config = dict(
    n_layer=15,
    d_model=224,
    n_head=4,
    n_kv_head=4,
    head_dim=64,
    d_mlp=448,
    vocab_size=4096,
    activation='tanh_gelu',
    norm='layernorm',
    norm_place='pre',
    norm_eps=1e-05,
    positions='learned',
    qk_norm=False,
    attn_scale=0.125,
    bias='all',
    tie_embeddings=True,
    parallel_block=False,
    init='trunc',
    init_std_qkv=0.0334,
    init_std_o=0.00611,
    init_std_up=0.0334,
    init_std_down=0.00611,
    optimizer='adamw',
    lr=0.00197,
    beta1=0.9,
    beta2=0.98,
    weight_decay=0.063,
    lr_head=0.00754,
    grad_clip=0.5,
    warmup_steps=364,
    schedule='wsd',
    decay_fraction=0.796,
    decay_shape='pow',
    final_lr_fraction=0.0,
    batch_tokens=[65536, 131072],
    seq_len=1024,
    doc_mask=True,
    train_tokens=465500000,
    steps=5079,
    dataset='wikipedia_en',
)
MLP neurons of a small language model. Each row is named by its layer, matrix (up: input weights; down: output weights) and neuron, and shows model dimensions 32-159. Each number is 128 + 32 x the weight over its row's rms, rounded and kept within 0 to 255.
After each neuron's rows, "fires in" lists the words (lower case) most often at its 100 highest values on Wikipedia text that the model never trained on.

L4.up6 [131  93  98 153 150 115 138 105  45 133 109 174 141 108 206 131 131 175 118 141 139 138 133 145 145 136 112 125 130 106 201 154 124 137  76 174  96  94 151 175 115 106 126 120 116  95 133 110 108 119 117 128 123  75 104 125  93 179  98 176  92 152 112 133  94  86 128 224 176 136 163 109 161 151 147 171 119  76 125 120 125 104 157  80 160 202 183  99 125 149  82 137 144 113 168 149 110 107 126 171 112 107 107 118  99 138 168 122 117 148 138  81  89 149 168 149 112 172 136 163 136 117 101 143 108  99  61 115]
L4.down6 [132  76 125 119 134  96 160 153 126 131 175 129 133 116 141  92  82 130 162  99 125 187  88  71 166  99 145 107  84 151 142 127 185 113 120 102 145 145 134 134 130 152  98 121 152  94 115  81  90 154 144 153 108 130 165 137 106 192 159 148  90 150 145 118 150 157 155  60 137 115 124 167  87 147 131 109 160 130  79 146 116 166 148 115 129 130 157 160 167 146 214 104  98 129 141 120  67 127 126  74 115 148  94 108 149 129  88 123 108 118 163 107 173 102 174 172 127 120 134 109 123  62 142 177  76  86 134  72]
fires in: "career", "stadium", "teams", "march", "station", "commission"

L12.up234 [176 157 141  80 184 201 144 139 110  76  82  81  89  88 174 108 144 132 148 134 124 204  98 157  71 161 112 128 135 185 137  87 160 114 158 115 136  88 113 150 155  92 178 161 109 135 146 141 151 100 171  84 141 151  83 124 106 122 116 106 180  83 180 178 102 117  89 174 133 185 118 166 133  60 127  77 127  96  88 135  79 128 111 188 112 156 180  71 139 152 117 110  84 151 140 128 110 154 135 170 108 137 132 130 123 146 143 131 102 183 140 116 171 107 122 105 160 142 185 173  60 183 114  93 108 134 114 113]
L12.down234 [106 156 112 126 134 167 108 122 114 153 144 166 150 136 105 130 114 152 154 161 116  74 125  73 182 118 108 152 111 114 176  77 186 104 126 121 176 199 126 168 140 197 127 108 174 161  96 140 126 143 138 131 127  86 146 114 156  86 115 106  93  81 120 130 110 163  89 106 151 145  81 109 143 152  71 166 100  93 137  58 199 117 161 115 153 176 106 168 149  74 171 113 107 123 109 114 100 119 169 131 104 136 133 104 141 135 140 120 139 144 169 185 158  97 106  83 154  99 117 159 148 108  82  92 173  79  94 146]
fires in: "an", "analysis"

L6.up258 [135  96  99  95 105  55  89 108 154 222 123 222 132 122 128 141 127 148 177 125 153 148 216  95 150 192 153 143 155 110 131  92 103 131 105 142 114 156 100 124 117 132 136 143  90 167 108 122 157 134 128 155 135 108 130  85 193  90 164 175  86 129 103 127  78 154 169 108 155 174 184 165 147  71 144 100 117  89 163 115 143 110 129 121 143 144 106 128 111 143 125 100 132 120 145 118 152 144 168 141  72 157 104 117 140  95  73 106 147 151 109  74 124 143 117 179 143 171  72 104 160 176  67  85 165 132 179  96]
L6.down258 [120 127 148  92  94  95 137 139 139  69 159 184 144 106 146 143 148 132  86 206  96 133 152 119 149 127 138 134 155 106  97 131 171 152 131 123 134 109 137 120 107  61 129 125 148 192 157 145 189 121 171  90 129 155 154 145  89 134 175 167 110 124 105  92 122 119 126 110 160 104 147 201 129  77 139 133 149 139  73  76 144 113 138 142 133 141  63 109 102 177 122 120 146 161 142 139 189 121 153 136 132  71  61 166 130 144 173  94 156 149 128 120 174  68  71 165 172 168 139 138  99 122  72 200 188 107 154  39]
fires in: "after", "around", "just", "during", "early", "still"

L4.up321 [ 90 126 158 126 142 117  81 123 116 119 157 100 106  96 141 174 124 131 166 159 145 142  91 162 111 118 107 139 131 161 132 181  72  72 187 123 124 141 100  95 104 176 141 205  74  66 108 145 129 138  93 147 122 126 106 130 156 105  80 125 160 173 148 137 140 173 109  92 148 141 207 115 158 135  98 143  72 150 146  97 144  81 146 149 150 106 147 164 145 123 116 118 164 180 167 106 168 136 150  99  87 134  69 106 114 181 147 124 190 144 123  50 124 239 189 157  92 142 170 139 131  85 201  65 121 146 164  81]
L4.down321 [ 96 102 170 129 151 115 169 165 117 107 138  91 113 107 117 142 128  98 121 153 148 127 123  88 100 126 109 133 124 125 130 168 141 125 146 121 100 155 168 150 141 146 131 178 155 109  77 125 199   0 121  84 128 128 151  98 123 109  77 153 146 104 116 181 122 170 106  99  86  72  63 206 160 106 117 113 106 115 176 144 131 117 109 116 164  22  80 134 147 149 100  72 161 174  96  94 147 146 148 136 101 139 136 154 102 119 141 149 178 134 153 153 136 117 111 144 106 144 164 172 149 133  99 141 136  90 132  80]
fires in: "career", "years", "focus", "focused", "year", "accused"

L7.up391 [ 94 124 160 109 107 108 161 153 138 121 136 154 109 119 169 164 150 169 159 147 164 185 156  86  93 104 131 115 156 165 107 174 161 116  72  83 101  92 167 115 131  91 110 125  68 180 157 120 133  98 155 138 136 140 138 159  58  82  71 143 146 163 150  92 159 136 132 173 134 100 136 137 115 130  78 156  72 154 157  99 125 194  70 118  69  94  97 128  78 129 133 134 159  91 100 129  85 117 132 130 129 114 134 111 142  91 110 159 182 118 148 135  94 115 184 127  85  36 138 167 115 130 179 150 126 146 154  90]
L7.down391 [138 153  95 121 133 118 126 112  95 106 131 110 119 106 119  85  86 146 155 125 121 117 155 206 189 150 125 123  91 134 159 118 117 127 125 125 120 108  76 145 113 117 112 190 136  85 123  94  59 218 129 140 163 114  68  58 137 182 172 142  54 108 156  82  71 143 180 151 138 199 169 100 139  74 149 101 117  43 143 111 106 106 189 185 154 190 127 141 142  86 100  77 112 154 130 115 168 147 147 144 117 137 110 162 118 100 160  65 112 132 103 155 113 110 107 125  95 112 119 106 178 164 156 142 177 143  88 133]
fires in: "was", "then", "later", "also", "now", "first"

L5.up0 [199  82 119  98 106  94  84 154 126 113 101 176 124  99 126 113 190 125 126 127 134 138 162 168 170 104 100 129 173 152 133  77  76 122 103 116  86 106  71 149 176 117 129 181  65 125 125 157 155 131 152 124 120 123  79  97  79 167  92  92 142 137 181 135 149 184 107 101 102 196 150 114 160 113  78 133 181 157 122 166 102 109 140 125 147 125  95  27 167 106 136 109 184 110 168 108 138  89 154 182 114 136 110 150  74 105 114 163 131 129  34 127 144 191  80 174 118 101 143 155  58 208 100 142 126 134 118 126]
L5.down0 [166 121 180 122 116 120 110  60  93 121 209 169 134 159 118 140 152 149  82 154 173  68 113 180 191 136 169 124 167 127 132 150 136 119  76  83  99 173 109 131  89 130 103 163 186  74 104 145 116 188 112  87 132 132 157 174 153 144 159 149 140 123 145  90 145 144 171 149 108 121 200 113 159 143  76 143 105 109 126  67 114 105 124  77 159 136  89  59 234  91 120  96 151  97 136  96 128 102 147 173 115  83 173 161 111 147 127 145 130 137 137 160 139 164 115  95  58  71 118 171  91 106 137 119 115 109 120 137]
fires in: "british", "political", "spanish", "german", "french", "international"

L4.up26 [118  69  83  89 120 126 135 121 110 116 173 105 131 126 193 103 102 170 142 163 148 135  93 122  52 117 119 131 124 163  98 112  95 116 131 112 104 112 170 150 116 153 168 126  88  82 132 130  81 162  72 174 148 104  75  91 172 126 128 136 182 199 127  72 144 119 144 147 117 107 178 131 122 161  84  98 116 152 110  58 131 107  94 105  70 125 120  83 115  81 102 110 124 184 187 155 123 121 153 133  61 177  72  78 126 114 142 120 150 155 174  91 200 214 173 175 122 181 168 123 133 134 180 152 126 184 129 156]
L4.down26 [ 99 106 180 111  99  90 166 144 121  85  75 126 140 136 142 150 105  85 141  84  77 105 151 132 105 121 117 124 136 142 116 140 165 142 113 138 156 178 166 114 170 142 129 148 115 142 114 174 121  51 152  75  94 143  90 127 148  56 145 134 108 116 121 113  99 146  92 112 100 123 134  95 122  80 111  93 176  68 190 169 162 162 134 112 117 103  29 123 134 172 194 122 135  97  98 122  67  90  69 129 176 142 142 144 122 165 179 179  92 118 139 175 167 144 116  90 138 126 153 127 114 144 103 143  87 140 175 121]
fires in: "had", "before", "continued", "left", "after"

L5.up292 [168 151  69  78 147 116 102 137 143 112 187 181  96  79 111 123  97  92 109 171 131 161 102 103  60 139 133 137 134 152 132  82  42  90 126 159  87  99 134  92 148 148 142 120 109 188 144 153 119  67 124 134 188 126 120 130 174 196  78 186  82 134 123  76  55  83 131 108 116 138 157 139 132 133 165 127 132 135 144  85 107 115 143 122  96 163  92 116 131 152 109 137 200 175 168 146 127 174 177 165  79  78  78 152  62 141 113 167 190 145 150 132 127 166 151 113 126 183 140 173  98 163 125 174  77 158 121 132]
L5.down292 [184 128  90 142 150 109 173  80 135 134 168 148 139 151 154 145 118 124 103 141 150 104 109 171 112 120 120 127 156 171 117 107   0 128 168 118 106 116 174 147 199 154 124 108  71 158 139 146 107  92 137 127 139 137 112 113 183 106  72 135 105 178 143  50  38 123 138 141 129 153 153 111  72 129 159 125 147 172 186 159 139 161  97 109  88 175 147 128 148 141  89 154 228 152 138 127 126 105 174 159 176 134  93 149  46 130 132 141 133 140 129 122 112  98 123 136 108  99 107 120 108 139  88 167 117 140  86 117]
fires in: "al", "although", "always", "almost", "aldehyde"

L5.up284 [112  91 174 141 171 155 110 163  95 116 147 174 143 108 118 165 179 113 111 133 161 152 112 105 149 161 107 139 165 163 149 163 128  78  84 117 117 127  96 110 146 142 122 145 128 162 132 164 143 121  97 100 205  97 122 176 156  87  86 150 141 168 145 143  81 161 115 138 131 146 159 140 148 183 124 142 166  94 167  85 133  81 149  55 119 128  96  86 130 171  97 141  99 198 107 140 143 151 139 149  80 120  96 126  93 126 109 177  96 148 163 143 205 158 173 176 142  69 173 169 121 112 174 126 131 166 101 126]
L5.down284 [187 110 162 147 255  59 153 126  95 186 105 157 131 121 126 121 181 104 168 114 121 166 132 131 109 100 117 125 114 125 131 116 157  99 127  69  89 124 161 101 138 108 138 140 128  83 157  88  63 163 115 137 162 141 152 173 175 131 127 176  99 167 115 127 111 125 147 116  95 146 151 131 164  47 121 122 155 116 150 176 122 111 158 132 163 104 125 123  91 142 126 158 159 149 155 130 166  61  72  96 134 138 144 115 115 134  82 167 147 160 153 113 167 165 113 158 147 151 115 109 116 147 139 131 111 133  89 170]
fires in: "up", "so", "particularly", "particular", "upon", "upper"